config = dict(
    d_model=320,
    d_mlp=448,
    rope_fraction=1.0,
    qk_norm=False,
    tie_embeddings=True,
    parallel_block=False,
    init='normal',
    weight_decay=0.0,
    warmup_steps=200,
    decay_fraction=1.0,
    batch_tokens=131072,
    doc_mask=True,
    train_tokens=1332000000,
    steps=10163,
    dataset='wikipedia_en',
)
MLP neurons of a small language model. Each row is named by its layer, matrix (gate and up: input weights) and neuron, and shows model dimensions 96-159. Each number is 128 + 32 x the weight over its row's rms, rounded and kept within 0 to 255. A neuron's up and down rows have the sign that makes its largest values positive.
After each neuron's rows, "fires after" lists the tokens most often just before its 100 highest values on Wikipedia text that the model never trained on. A number after a token or word is its count.

L5.gate265 [118 167 213 153 166 122 154 111 136 131 118  90 150 133 132 155 101  77 174 171  95  85 132 165 171 163 130 121 103  98 104 147 113 115 101 141 159  94 186 151  98 185 153 111 135 118 133 205 135  64 106 150 126 143 109 112 148  63 140 143 129 144 177 118]
L5.up265 [172 145 157 106 157 191 151  92  90  79 116 129 155 132 152 176  84 126 105 106 106 112 118 100 111  68 110 132 130 161 169 160 161 173 197 162 158  78 171 135 163 102  71 106 142 121 163 125 128 120 122 136 191 107 162  96 123  83 123 102 124 147 133 114]
fires after: " |" 32, " the" 22, "|" 6, " of" 5

L9.gate249 [133 132 147 127 124 103 171 103 105  91 209 104  68 144 172 147  79 107 103 142 119 178 134 108  78 102 160 163 189  85 233 128 135 126 146 104 191 132 141 104 116 147 125 126 116 116 163 126 107 193 157 155 140  85 127 109 158 173 149 131 110 166 155 162]
L9.up249 [107  85  96 119 129 152 141 154  98  79 152 138  95 148 160 126  79 144 127 127 157 100 161 182 113 140 135 145 117  91  91 137 158 127  99  71 134 120 157  80 125 154  84 208 134  89 181 102 132 150 119 146 171  82 174 179 105 167 105 120 103 183 118 164]
fires after: "\n" 36, ")" 32, " the" 4

L9.gate69 [150 171 163 155 174 123 153 107 158 134 172  89 139  70 131  73 160 140  92 147 129 139 191 195 119 110 114 127 133  66 131 102 102  96 141 104 211 140  99 103  54 170 132  66 164 148 140 100 112 110 183 186 147 152 149 229 158 137 177 145 178 106  67 147]
L9.up69 [138 156 164 196 204 188 149 110 158 136 117 110 168 134 106 102 160 187 134 128 106 229 125 169 111  76  89 191 145 136  99 148 117 140 179 129 121 142  65 151 126 125 127  72 150 122 132 112 133 198 101  94  84 160 122 137  88 135 142 140 135  80 136 106]
fires after: "\n" 59

L11.gate398 [119 181 100 147 155 124 140 151 189 175 142  88 135 119  95 162 125 117 126  97 120 120 144 167  81  97 166  68 108 123 145  82 100  91 159  77 164 108  90 136  88 110 121 132 135 102 115  45 130 104 135 160 151 124 111 102  75 108 161 132 182 173 147 178]
L11.up398 [127 132 108  73  92 103 167 122 166 149 149 123  88 156 109 110 139 163 119  88  87  97 146 143 130 156 142 123  95 149 154  94  87 113 120  79 150 121 123 121 191 157 143 118  81 155 109  95 144 168 172  94 115 104 136  70  98  93 130 153 157 200 152  90]
fires after: " |" 32, " 1" 21, " 2" 10

L2.gate58 [107 141 144 153 119 134 142  82 102 150 167 146 181 130 139  92  79 142 173 106 143 113 155  64 156 121 156 155  91 182 151 124 150 163  75 174 161  85 109 143  68 161 126  86 135  97 144 175  93 163 151 106 109  70 155 126  99 156  78 147 176 174 166 139]
L2.up58 [ 53 181 159 143 152 101 115 108 153  99 139 178 152 139  75  82 102 113 176 170 176 151 145 144 129 117 124 121 148 142 109 157 140  77 113 207  96  92 119 141 135 159 158 166  63 160 123  78 174 155 145 142 111  48 120  95 125 127 182  91  70 156 159 117]
fires after: "\n" 89

L8.gate281 [ 94  42 113 120 103 135 175 143 143 130 108 113 164 163  54 170 127 152  97 101 110 170 138 158 122 113 167 164 113 101 107 157 110 128 100 120 160 106 132 154 115 135 120 100 159 143 132  92 133 159 124 129  38 138 176 134  67 138 132 143  97  80 128  81]
L8.up281 [ 87 139 102 108  81 116 104 150 129 100 177 187 157 184 106 136 194 108 138  76 145  99 162  85 140 121 138 165 133  80 169 196 144 178 123 128 129 146 134 223  94 125  96 130 178  84 121 108 131 140 170 177 144 144 103  94  75 150 182 123 137 206 171 140]
fires after: " |" 30, " his" 19, " he" 4, " Lawrence" 4

L13.gate56 [143 154 186 130 114 139 112 129 116 127 110 128 151 115 144 125 101 118  93 118 110  82 174 136 127 123 149 125 109 141 137 157  76 123 194 159  95 110 151 117 155 114 164 127  90 143  99 179  47  82 140 216 111 120 189 138 173 150  99  78 121 124 138 168]
L13.up56 [ 82 141 103 168 141 176 113 140 164 139 114 174 131 166 123 150  84 167 144 123 108 115 145  97 128 152 121  82 170 159 126 144 111 108 104 193 116 165 107  67 108 110 160 141  92 131 130 159 142 150 139  85 157 135 119 110  76 114 172 111 108 152 149 134]
fires after: "\n" 59, "===" 22, " ===" 6

L8.gate32 [102 114 147 190 110 154 135 147 112  96 171  88 148 131 133 104 119 127 144 102  89 132 166 142 151 100  89  71  67 165  90 141 105 105 150 109 154 122 130 172 115 154  84 129 128  70 122 203 129 116 133 145 178  68 148 158 129 155 108 170 108 141 165 171]
L8.up32 [190 132 132 170 141 172 134 121 114  95 134  77 124 105 175 167 132 153 139  78  97 104  91 138 163  89 122 128  71 154  96 142 127 108 106 184  84 127 114 163 151  99  93  85 113 158 109 143 101 142 150 155  63 140  81 138 112 162  89 102 108  66 213 148]
fires after: "\n" 69, " Party" 7, "." 5

L8.gate138 [181 182 109  78 146 139 101 112 117 106 137 127 142 138 109 174 155 160  95 127  96 128  78 114 103 147 175 114  91 102 163 134 142 142 195  90 169 139 147 116 109 148 148 141 125 149  82 117  38 112 131 153 104 159 147 153 135 106  83  95 161 172 121 240]
L8.up138 [ 94 131 108 113 147 183  84 141 150 110 145 135  98 136  96  85 152 116  92 129 126 145 100 156 134 178 139 147  91 130 169 137  64 159  87 180 151  82 104 113 110 191 152 116  57 130  97  99 128  80 120 184 111 121  82 129 158 159 102 127 101 102  82 165]
fires after: "\n" 58, " |" 10, " is" 5

L11.gate333 [137 152  76 135 100 112 123 120 100 102 180 200 155  99 118 114 175 180 134 140 156  81 146  83 112 173 141 109 165  85 164 126 104 147 185 167  73  97 122 108 114 125 135 115 127 100 167 195 157 116 124 161 123 139 130 119  83  36 130 134 156 158 112 157]
L11.up333 [ 99 157 137 127 117 113 105 162 153 104  67 183  92 127 162 121  84 129 135 112 149 102 129 132 121 156  80 152  86 109 127 144 100 102 216 149 109 167 167  96 116 161 102 142  98  79 137 119 113 136  96 121 160 120  55  47 116  42  87 104 158 105  99 132]
fires after: " |" 28, "-" 9, " Apps" 8, " " 5, " 3" 4, " 1" 4

L5.gate16 [176 100 172 113 206 124 178 152  75 110  77 143 118 116 141  87 114  99  82  95  92 145 139 219 144 137 142 163 169 104 129 160 108  86  96 173 131  97 110  99  86 121 131  72 141 101 110 113 132 111  95 151  89 203 143 142 120  92 179  94  97  74 161 158]
L5.up16 [130  65 100 122 114 137 111 170 137 106 122 134 112  82 189 185 141 135 125 106 146 158 127 121 119 140  92 116 142 118  61  86 116 175 142 125 122 144 142 109 147  86  94  79 148 207  80 112  65 173 142 161 100 121  89 110 145 137 119 123 148  88 160  95]
fires after: "\n" 66

L9.gate75 [123  94 110 144 129 179 145 132  89  64 155 153 125 123 136  94 167 186 131 136 113 101 146 191 119 213 143 116 128 124 110 159 126  95 102  80 172 166 114 124  83 125 128 146 126 111 145  79 119  81  65 109  39 150  90  88 142 150 136 162 120 199 152 165]
L9.up75 [150 173 191 108 170  82 110 108  93 137 121  91 170 105 165 115 150 146 154 119 131 131 140  85 119 108 169 157 112 107 178 164  94 158 173 110 149 133 159 123  90  96 122  57  92 100  97 131 173 197 126 169 152  82 177 128 157 135 146 137 161  84  81 148]
fires after: " |" 27, ":" 10, " age" 6, "|" 5, " went" 4

L9.gate262 [115 145  84 143 138 116 139 117 151 106 101  67 163 127 128 159 134 151 108 133 165 176 117 131 116  74 130  73 127 143 174 163 135 106 115 124 108 154 146  78 123 131 150  76 110  92 139 103 145 103 155 170 184  84 134 155 130 146 171 112 113 105 117 162]
L9.up262 [123 207 149 139 106 176 125 139 145 124 196 125 137 120 152 129 143 181 161 124 168 157 130  75 160  62 105 114 136  99 147  88  89 116 135 154  87 110 168 104 197 161 100  74 201 114  87 157 124 125 147 132 146 149 134 101  72 127 133  85  75 151 161 129]
fires after: "\n" 40, " was" 5, " Bronze" 5, "-" 4

L5.gate22 [106 144 133 118 105  80  95 152 153 175 173 151 112 119 137  81 187 143 164 120 153 110 132 123 156 126 104 113  48 114  77 148 171 145 148 108  67 117 218 146 161 100  84 121  81 127  58 163 174  94 121 107 129  92 160 102  98 113  91 123 145 182 143 167]
L5.up22 [110 106 156 104 100 141 135 170 135 147 192  99 152 112 161 106 148 165 135 117 158 121 136  64  61  95  96 146 111 157 137 157  94 160 141  77 124  86 177 176 147 112 141 206 120 183  91 172 122  54  95 153 102 105  84  94 119 134 147  74 189 100 131 112]
fires after: " |" 70, "W" 16, "E" 10, "-" 4

L10.gate414 [162 132 118 103 137 141 159  81 164 158 108 124 144  74 192 113 128 108 154 134 169  94  89 154 119  77 109 138  72  99 122 125  87 171 120  74 131 114 199 138  96 146 141 126 152 104 168 130 125 137 126 178  87 152 176 114 109 141 157 148 123 137 132 187]
L10.up414 [108  83 123 106  94 172 155 100 113 118 119 131 106 155 122 150 204 103 134 173 117 148 192  71 145 112 131 136 176 150 102  85 137 173 121 152 105 122 158 128  84 172 137 123 134 117 150 100  89 157  98  99 157 150 157 115 112 112 120 145 145 182 123 179]
fires after: " |" 60, ":" 7, "-" 7, ";" 6

L12.gate219 [162  87 145 143 154 170 142  98 164  82  94 115 112 139 108 125 143 136 138 167 170 104 126 152 126 120 146 171 132 132 106 146 167 155  96 156 152 119 152 152 170 109 172  80 129 138 107 147 139 118  87 114 180 162 212 150 119 132 139 176 114 103 126 102]
L12.up219 [160  78 165 135 147  73 132  93  74 163 170 133 113 169 158 152  84 218 115  80 143  98  75 130 177 104 124 123 127 144 112 125 199 137 164 176 100 114 152  98 118 148 125 158  97  72 135 122 104 146  91  76 138 134 135 142  82  84 116 150 143 157 106 158]
fires after: " the" 23, "|" 15, "-" 11, " |" 7, " medalist" 5

L9.gate39 [133 110 109 162 139  99 211 146 145 152 142 161 136 101 148 137 173 110  79 144  72 155 168 130 125 127  88 177  76  57 156 108 144 197 151 134 133 124 182  94 118  94 110 109 185 108 115 140  98 135 140 117 108 105 152 112  94 135 135 145 101 114 138 158]
L9.up39 [150  89 111 121 138 128 125 135 154 148 171 128 174  84 184 118 101 121 139 110 204  99  92  75 126 119 116  92 110 112  69 150 151 182 139 153 135 117 141 129 160 201  79 168 159 130 180  97 152  83 157 189  88 115 162 135 115 168 160 103 184 124  89 116]
fires after: "\n" 33, " University" 21, "-" 8, " the" 5, " Institute" 4

L5.gate54 [132 134 211 132 145 157 113 156 136 140 104 105 134 126 130 129 126 120 120 188 139 130 124  85 119 114 173   7 118 130 113  93 119 122  61 130 136  63 129 181 159  87  59 159 140 134 127 114 130 170 133  80  76 108 144 120  93 151 145  60 126 170 155 108]
L5.up54 [191  60 157 122 174 162 106 135 139 152  87  87 111 129 157 134  90 175 115 104 102 110 143 127  97 129 104 157  75 115 115 167 163 110  72 121 115 104 192 151  88  97  85 112 134 166 124 123 108 107 113 106 125 108 152 155  73  83 172  76 121 160 127 122]
fires after: "-" 17, "in" 15, " in" 8, " of" 8, " at" 6, ":" 6

L11.gate167 [137 126 114 171 100 139 177 181 149 175 100 161 144 125  94 167 121 136 112 160 179 121 134  91 150  93 111 147 134 155 113 124  79  70 138 161 118 155 155 145 143 141 127 200  57 128 174 152 146 117 162 159 197 132  79  94 148 174 207 133  94 156 163 209]
L11.up167 [115 100 115  76 143 152 154 141 158 110 127  90 115 169  65  89 135 115  79 150 152 135 141 147 154 137 159  98  98 146 167 154 138 104 148 106 110 131 129 165 150 126 113 128 101 157 195 103 138 132 120 141 159  76 167  77 121 154 142  91  78 160 155 190]
fires after: " |" 51, "|" 15, " No" 6

L13.gate208 [128 176 158 125 126 114  72 152 154 156 199 145 140 111 174 142  84 110 144 141 155  86 169 148 129 135 107  95 169  80  99 107 177 158 116 107 169  89 137 138 107 130 149 140  98 148 115 100 135 196 142 140 126 139 156  76  84 126 122 159 107 106 129 201]
L13.up208 [ 63 142 120 123 163 171 122  53 145 132 163 110  91 179 141 177 112 158 201 135 119 145 118 173  97 155  89  63 187 144 110 122 127 129 179 186  93 127 143 111  93 153 115 124  84 187 134 158 148 117 126 129 131 193 121 128 131 163 133 128 153 162 125 113]
fires after: " |" 53, ")" 10, ";" 5

L8.gate133 [ 98 124 100  59 114 102 153 122 143 196  67 119 114 133 106 147 143 149 136 120 144 154 154 183 101 129 101 145 162 108 147 135  98 110  92 128 104 121  95  88 142 111 139 192 175 119 130 129 148 146 103 132 149 119 138  73 142 122 122 144 117 107 150 134]
L8.up133 [188 111 148 134 175  99 110 125 152  73 102  99  79 183 123 104 104 167  79 120 110 152 161 124  98 144  95  89  93  90 104 177 147 130 119 105 133  90 151 199 114  99 154 190  98  64 168 126  73 108 128 192 142 149 137 159 111 124 114  83 112  79 155 110]
fires after: " |" 36, "-" 9, "|" 8, " first" 7, " a" 5, "\n" 4

L12.gate218 [121  96 130 148  67 101 135 167 163  90 112 149 168 182 140 155 116 171  92 180 143  93  85  85 116 147 143 144  86 145  70 142 137 126 117  66 150  86 149 136 165  90 125 122 102 116 172  95 120 147  98 108 167 185 162 103 167 132  92 144 120 153 149 130]
L12.up218 [162  95 179 130 159 187  93 139  69 184 125 175 112 140 133 112 100 124 176 148  83  68 147 103 153 148  92  85  80 105 147 156  68  50 168 165  75 170 147 173 107 139 101 131  94 136  81 108  72  80 162 157  85 150  99  65 110 123 141 152 146 137  88 132]
fires after: " |" 65, ";" 25

L5.gate347 [124 142  89 162 100 124 160  97 100  96 189 152 205 106 224 147 179 116 183  84 145 189 126 127 191 141  93 193  71  94  74 144 165  90 118  89 105 137 196 146 121 131 163  88 134 157  37 138 123 140 117 129  90 160  92 147 128 102 124 118 115  53 157 113]
L5.up347 [121 146 151 123 160  88  92 145 142 168 133 110 116 123 162 133 147 154 129 133 138 189  62 124  87  93 131 151 144  26  98 139  88 152 113 134 100 103 125 122 134 116 184 136 175 103 166 156 150 145 114  80 115 141 156 161 175 159 103  94 130 188 142 145]
fires after: "\n" 40, " " 13, "ed" 11, "-" 4, " 1" 4

L9.gate152 [111 128  66 138 115  93 136 115  85 153 167 117 136 104 133  71  78 169 158 105 142 116 133 219 117 135  77 149 110 123 163 162 153 114 178 162  98 120 142 122 164 125 150 123  63  96 155 171 182 129  94 109 155 152 192 102  70 133 162 183 132 112  98 137]
L9.up152 [109 165 182 114 140  58 127  79 117 195 135 136  82  88  90  96 132 185 209 142  95 165 133 175 115 147  95  96  76 133 204 141 104 112 163 102  92 112 112 137 130 110 162 121 115 158 110 197  77 112 141 224 150 113 140  76  94 136 130 105 160 189  82 109]
fires after: " |" 43, " Apps" 13, " 0" 4, " /" 4, " 2" 4

L11.gate157 [214  66 202 180 130 128 138 115 104 142  81 119 141 123 185 125 117  85 111 148 160 109  96 161  80 127 118  71  83 108 111 127  50 150  72 148 150 179 100 118  91 135 104  98 154 117 184 112 109  85 121 139 170 119 160 116 120 111  69  80  95 155 189 125]
L11.up157 [147  94 131 192 166 100 132 152 204  82 150 130 190 141 113 101 165 202  73  93 148 136 176 161 116 168 134 120 176 139 139 151 105 182  99 103 136 166  92 144 170 113 106 185  92 117 148  91 148 151 105  85 122 120 218 157 131 126 132  96  76 138 146 118]
fires after: "\n" 57

L12.gate195 [127 140 193 159  92 145 199 107 101 144 148 126 102 168 108 148 153 116 110 153 138 123 103 113 106  99 124 155 154 135 128 106 114 113 137 120 107 169 151 169 133 101 175  93 133 103 139 153 129 107  92 156 176 120 204 151 189 104 157  98  77 147 125 129]
L12.up195 [ 93  32 127 124  74 106 132  74 110 124  95 171  76 122 101 134 126 124 148 149  98 132 162 133 117 147 172  94  83 188 148 122 117 140  82 133 113 124 157 172 188  76 174 116  86 102 135 147 104  66 130 175 125  59 149 165 165 135 121 116 142 150 128  73]
fires after: "-" 27, " |" 15, " World" 9, "|" 7, " No" 6, " on" 5

L13.gate191 [134 195 117 177 128 121  52  70 111 121 131 142 142 140 143 105 112  93 243 180 215 148 146 133  89 140 139 182  79  96 117 129  42 157  64 123 111 145 165  96 145  94 117 136 120 120  90  68 153  86 114 115 151  92  76 127 126 165 154 120 146 147 108 148]
L13.up191 [106  79 116 140 130 120 120 114  86 119 143 139 103  44 153 122 167 171 137  71 121 176 126 104 146 116 158 106 117  93 100 112 154 177 157 103 103 112 167  98 161 142 150 186 137 157 168 119 119 212 118 179 167  95 127 137 111 107 232 127 139 144 126 186]
fires after: " |" 71, ":" 5, ")" 5

L10.gate177 [117 137 119 101 151 102 121 147 126 132  99 101 123 136 121  99 135 138 123 128 143 177  90 158 133 140  78 136 147 145 106 135 106  43  98 135 121 114 135 113  49 103 134  70 109 127 118 125 129 100 101 153 171 121 148 146 170  99 139 110 177 161 117 208]
L10.up177 [ 90 150  98  81 122  81 112 178 108  81 136 132 126 130 179 116 112 109 153 106 108 146 140 116 133 114 133 140 129 165 124 152 108 169  70 168 176 173 132 130  80 117 140  59 121  73 148 104  87 130  95 123 116 139 101 123 120  96 149 141 136 134 151 114]
fires after: "\n" 90

L13.gate218 [ 70 143 130  36 117  94 104 170 154 154 134 142 105 112  73 145  57 112 105 185 120 113 140 163 105 129 148 165 111 101 156 158 101 215 184 129 131 118  78 139  71 138 170 142 129 135  78 103 129 150 119 144 167  74 135 130 110 119 174 169  88  90 133 128]
L13.up218 [110 131  67 141  95 111 162 121 113 129 127 197 122 108 158 138 126 116 113 118 112 165 126  87 107 105 136 116  90 168 173 105 130  62  72  78 163  83 162 141  94 111  88 148 126 141 118  99 177 137  84  87 162  79 176 104 133  59  93  93 130 187 205 114]
fires after: " |" 66, " ESPN" 6, " 4" 4

L5.gate222 [123  90 123 160 131 165 171 156 146 150 166 137 162 103  75 146 159 182 194 110 119  89 153 121 133 150 115  68 147 128 149  96  98 105  91  93 100 128 143  99 105 195 115 113  96  79 119 142 126  81  84 102 134  85 154 124 154 139 162 136 117 129 123  91]
L5.up222 [149  59 141 140 148 148  77  74 174  76  85 107 162 131 102  85 135 132 106 129 127 142 158  88 156  89 103  57 174 123  89  83 122 124 136 156 115 132 133 130 127 124  94 161 134 122 162 146 124  63  99  99 164 125 105 178 127 161 164 133 118 133 188 157]
fires after: "\n" 78, " A" 13, " |" 4

L11.gate253 [118 135 106  95  74  32 167 101 138 112 110 187 111 133 120  67 147 112 161 101 112 109 102 161  94 129 163  74 140 154 201  72 119 106 184 167  75 111 124 188 112 146 173 104 128 140  99 122 170 125  69 111 134 150 169 109  74 111 104 132 105 138  88 155]
L11.up253 [117 102 101 157 155 153  99  92 131 152 111 132 138 170 170 107 108 145  73 131 115 167 118 126 125 118 144 126 139  97 112 128 123 115 122 188 141 101 119 169 213  57 121 127 115 189 128 105 122 109 136 147  84 133 110 176 159 178 167 154 144 108  96 101]
fires after: "\n" 36, "-" 13, " (" 11, " \"" 9

L13.gate222 [103 127 155  78 102 149 170  76 127 145 120 132 191 216  98 156  81 168 101 151 150 111  71 166 134 107 122 115 150 106 167  89 147 113  79 169 104  76 122  96 142 132 126 113 120 147 205 151 167 151 145 118 150 104  87 118 123 175  81 152 163  75 165  76]
L13.up222 [ 88 143  97  99 122 136 142  93  98  79  75 106 112 169 172 107 116 163  98 138 144 137 153 168 125 150  69 116 145 137 145 150 124 147 176 129  76  76  68 129 147 149 141 132 108 191  95  90  82 127 171 166 183 200  94  92  88 130 121 175 210 123 186 132]
fires after: " |" 46, ")" 6

L11.gate70 [134 117 147 160 204  96 114 121  91  83 170 149 143  68 155  82 140  36 104 159  46  79 134 134 115 177 149 143 108 167 120 182 115 158  42 152 121 109 165 102  91 156 167 102 160 142 128 130 105  78 135 137 117 156 161 156 116 134  97 141 149 128 178 136]
L11.up70 [ 98 140 140 121 119 150  83  88  85 161 132  92 166  85 137 131 120 186 133 112 124 114 171 124 112  90  89 122 129 151 166 124 197 183 139 124 119 142  77 152 100 123 143 141 137  86 158 121 124 127 120 134  93  74 135  89  77 155 104 166 145 132 139 107]
fires after: " |" 39, " /" 6, ";" 5, " the" 4, ":" 4

L13.gate300 [ 94 148 138 146 165  83 103 170 113 137 116 138 162 134 162 114 154 183 133 111 111 136 157 146 134  79 151 116 118 108 196 143 153 141 183 130 112 126  79 132 127  43 133 143 146 125  87 136  77 180 192 131 138 133 137 136 134 113 123 111 118 111  87 148]
L13.up300 [123 103 115 120 116  76  93 162 139 159 165 128 161  52 165 109 155 206 147 136 145  94 119 130 112  92 144  94 145 166 169 125 122 102 153 137 162  91 128  70 116 148 147 112  99 197 119 130 130  83  87 129 137 101 115 137 126 109 139 130 106 138 141 100]
fires after: " |" 64, " (" 16

L10.gate94 [127 136 115 114 115 159  98 147 133 121 121 127 182 130 151 132 119 175 133 115 122 175  95 140 111 118 147 162  82 161 208  98  91 201 118 159 115  89 154  77 128  95 116 153 123 146 172 101 196 109  17 109  80 136  97  91 139 103 105 161 139 158 129 145]
L10.up94 [111 116 170 159 162 155 143 127 114  94  84 205 108 172  86 106 114 119  98 149 139 161 137 144 194 125 147 128 128 102 106 137 167 130 115 111 140 123 176 114 139 122 119 145  82 129  81  91 126 105 167 124 146 130 160 113 149 146 183 146 142 176 111 126]
fires after: " |" 100

L13.gate382 [143 118 101 172 128 139  86 139 112 131 112 130 156 133 111 106 161 167 147 177 144 132 132 152 122 111 153 102 133 212  85 134 119 118 100 123 140 113 168 170  47 130 151  72  96 106 146 148 161 152 115  82 142 126 120 129 158 139 167 107 130 179 200 132]
L13.up382 [136  64 175 130 213  87  58 110  65 155 130  86 122  79 163 121 126  90 113 156 179  75 161 133 171  63  89 122 103 119 153 111 156 115 128 136  43 136 191 122 135 115  62 130 197 156  68 144 104 135 113 147 113 132 152 194 153 112  85 157 117  88 103 189]
fires after: " |" 47, ":" 10, " 1:2" 4

L9.gate95 [ 63 135  98  77 154 126  68 169 147 157  55 101 139 119 138 151 152 132 140 157 113 156  78 101 192  85 143 148 159  93 138 144 141 159 111 128  91 101 150 141 142 125 142 115 113  41 145 104 141 171 131 134 124 113 146 125 133 139 175 163 161 141 124 135]
L9.up95 [187 121 148 161 116 116 130 170 113 143 158 175 173 162 101 126 177 115 136  86 143 107 115 140 138 130 117 127  59 148  87 156  42  57 121 107 116 159 135 119 124 131 166 147 110 165 145 155 136 115 181 196 130 133  77  82 117 104  72  93 132 107  67 143]
fires after: " |" 51, " 1" 13, " 2" 6, " 0" 5

L12.gate51 [120  96 178 145  99 171 134 107 123 128 140  76 104 132 152 120 128  75 146  57 146  74 130  87 103 169 174  82 179 149 104 146 153 166 145 111 154 117 100 168 102 184 114 139 151  53 167 157  90 113 137 133  64 121 107 148 127 142 127 105 107 100 117 140]
L12.up51 [129 116 185 128 160 178 108 130 133  72 157 139 120 133  96 157 127  91 144 147 101 124  91 162 178 134 108  65  86 150  95 129 116  74 117 122 145 127 145 100  78 147 121  94 120 108 137 125 142 128 107  77 113 144 119 100 141 117 143 131 127 117 155 160]
fires after: " |" 30, " the" 22, "|" 8, " -" 8, " " 5

L9.gate37 [152 125 153 132 158  85 160 122 101 144  90 150 151 194 122 118 159 119 135 130 191 118 147 156 116 142  90 116 119 169 163 119 122 134 157 159 129 127 147  53  86 130 212 141 132 101 162 173 133 137 161 145 114 116 214 134 101 116 177 104 127 174 189 168]
L9.up37 [161 123 139 131 148  87 143 113 127 115  87 141 160 155 112 147 150 121 154 134  89 116  89 133  92 101  87  49 165  85 178 126 121  91 141 135 124  99 149 140  98 107 117 105  91 130 148 153 109 139 121 134 108 131 135  60 158 110 178 136 141 143 133 147]
fires after: "\n" 59, " As" 6, "." 6, " La" 5

L9.gate34 [ 81  67 116 125  94 123 116 130 163 149 144 142 127  95 147 152 173 146 205 161  92 144 112 129  95 130  74 186 174 181  91 138 133  86  85  99  95 174 135  80 104 160  96 129 160  83 170  91  93 119  88 106 103 116 158 145  91 148 160  84 129 129 145 150]
L9.up34 [123  98 157 108 158 111 163  94 134 129 164 156 130  97  91 115 134 108 148 154 132 194 141 117 109  70 135 137  42 136 100 146 120 153 122 119 120 121 191 148 113 133 137 118  96 122  36 165  78 143 131  72 177 162 154 166 118 133 116 160 179 113 106  94]
fires after: " |" 40, ":" 12, " " 8

L10.gate97 [149  74 148 112 100 121 170 105  88 163  43 135 126 133  98 100 128 152  93 137 164 178 169 151 120 147 162 144 158 105 130  78  98 182  75 133 114  54 178  98 156 130 163 147  89  92 118 127 140 126 123 137  46 172 123 112  99 205 133 202 135 146 149  90]
L10.up97 [ 93 125 160  99  85 119 140 106  95 140 111 135 120 171 140 113 141 107 110  99 126 151 192 160 132 145 150 159 113 135 172  97 184 111 100 184 138 122 166 153 164 154  97 221 139 141 116  61 106 109 162 105 140 161 120  90  86  84 159  70 164  82 146 146]
fires after: " |" 53, " a" 10, ":" 4

L8.gate156 [153 121 127 134 102 144 135 198 121  88 100 135 149 129 149 111 169  88  99 124 172 120  55 133 105  96 168 141 188 212 156 216 168 123 141 114 108 131 126 151 106 168 108 112 124  93 155 108 137  96 102 121 177 115 106 150 101 200 121 144 139 103  87 203]
L8.up156 [123 156 120 118  83 152 191 135 168  62 142 151 114 112 110  89 107  92 156 165 128 169 130 125 123  98  90 122 105  70 128 115 107 167 153 144  99 195 124 154 101 156 151 114 134  67 159 109  92 104  80 143 110 151 130 164 116 146 136 116 127  91 127 137]
fires after: "\n" 94

L9.gate138 [154 167 134 140  90  86 146 151 118 121 117 140 120 146 127  97 153 129 230 117 108  71 119 189  92 177 171  90 122 115 141  99 126 126  97 113 102 129 150 126 138 136 137 116 123  45 131 138 137 175 172 199 153 106 162 112  73  71 108 131  90 111 117 186]
L9.up138 [128 154 163  79 106 184 129 129 169  92 169 109 159 155 145 174 116 124 100  96 145 162 140 113 158 145  95 147 152 117  98  99 140  89 109 102 148 132 150 133  97 117 182 118 114 154 128 123 138  84 123  74 122 107 145 132 144  87  86  93 172 117 101  93]
fires after: "\n" 63, " |" 10, "-" 8, "|" 5

L2.gate23 [123 134 178 156 129 112 136  60 137 127  91 141 115  70 143 124  84 162 111 169 181 147  70  93  93 114 117  97 166 117 145 167 171 111 177 166 151 150 166  98 159 147 156 136 132 136  86 136 117 120 126 170  89 131 144 121 138 165 153  76 122 120 144 151]
L2.up23 [ 36 174 131 146 164 162 138  99 129 167 142 112 158  93 109 166  81 202  77 140  98 103 147  98 162 101 110 204 156 121 127 145 132  97 147  56 118 106 124 130 142 103 186 126 110 155 114 124  77 115 143 123 128 150 133  83 151 155 141 132 120  99  89 166]
fires after: " |" 36, "|" 12, "\n" 11, " -" 10, "." 8, "\"." 5

L9.gate100 [104 109 105 164 135 155 104 132 214 120  89 110  99 126 105 170 188  96 139 139 172  89 139  85 187  32 132 123 128 138 120 114 175 122  53 146 127 116 104 159 134 116 135  99 124 113 158 110  53 162 117 132 142 110 127 172  91 112 142 100 136 105 136 120]
L9.up100 [102 145  84 115 122 168  97 176 174 175 192 132 191 138 145 122 127 115 130 125 147  23 117 146 190 154 151 129  86 155 164 124 149  45 154 194 183  79 150 136 111 151 122 129 163 147 155  95  61  93  94 133 148 136 118  94 109 136 137 102 153 116 112 149]
fires after: " |" 55, ";" 34, "," 5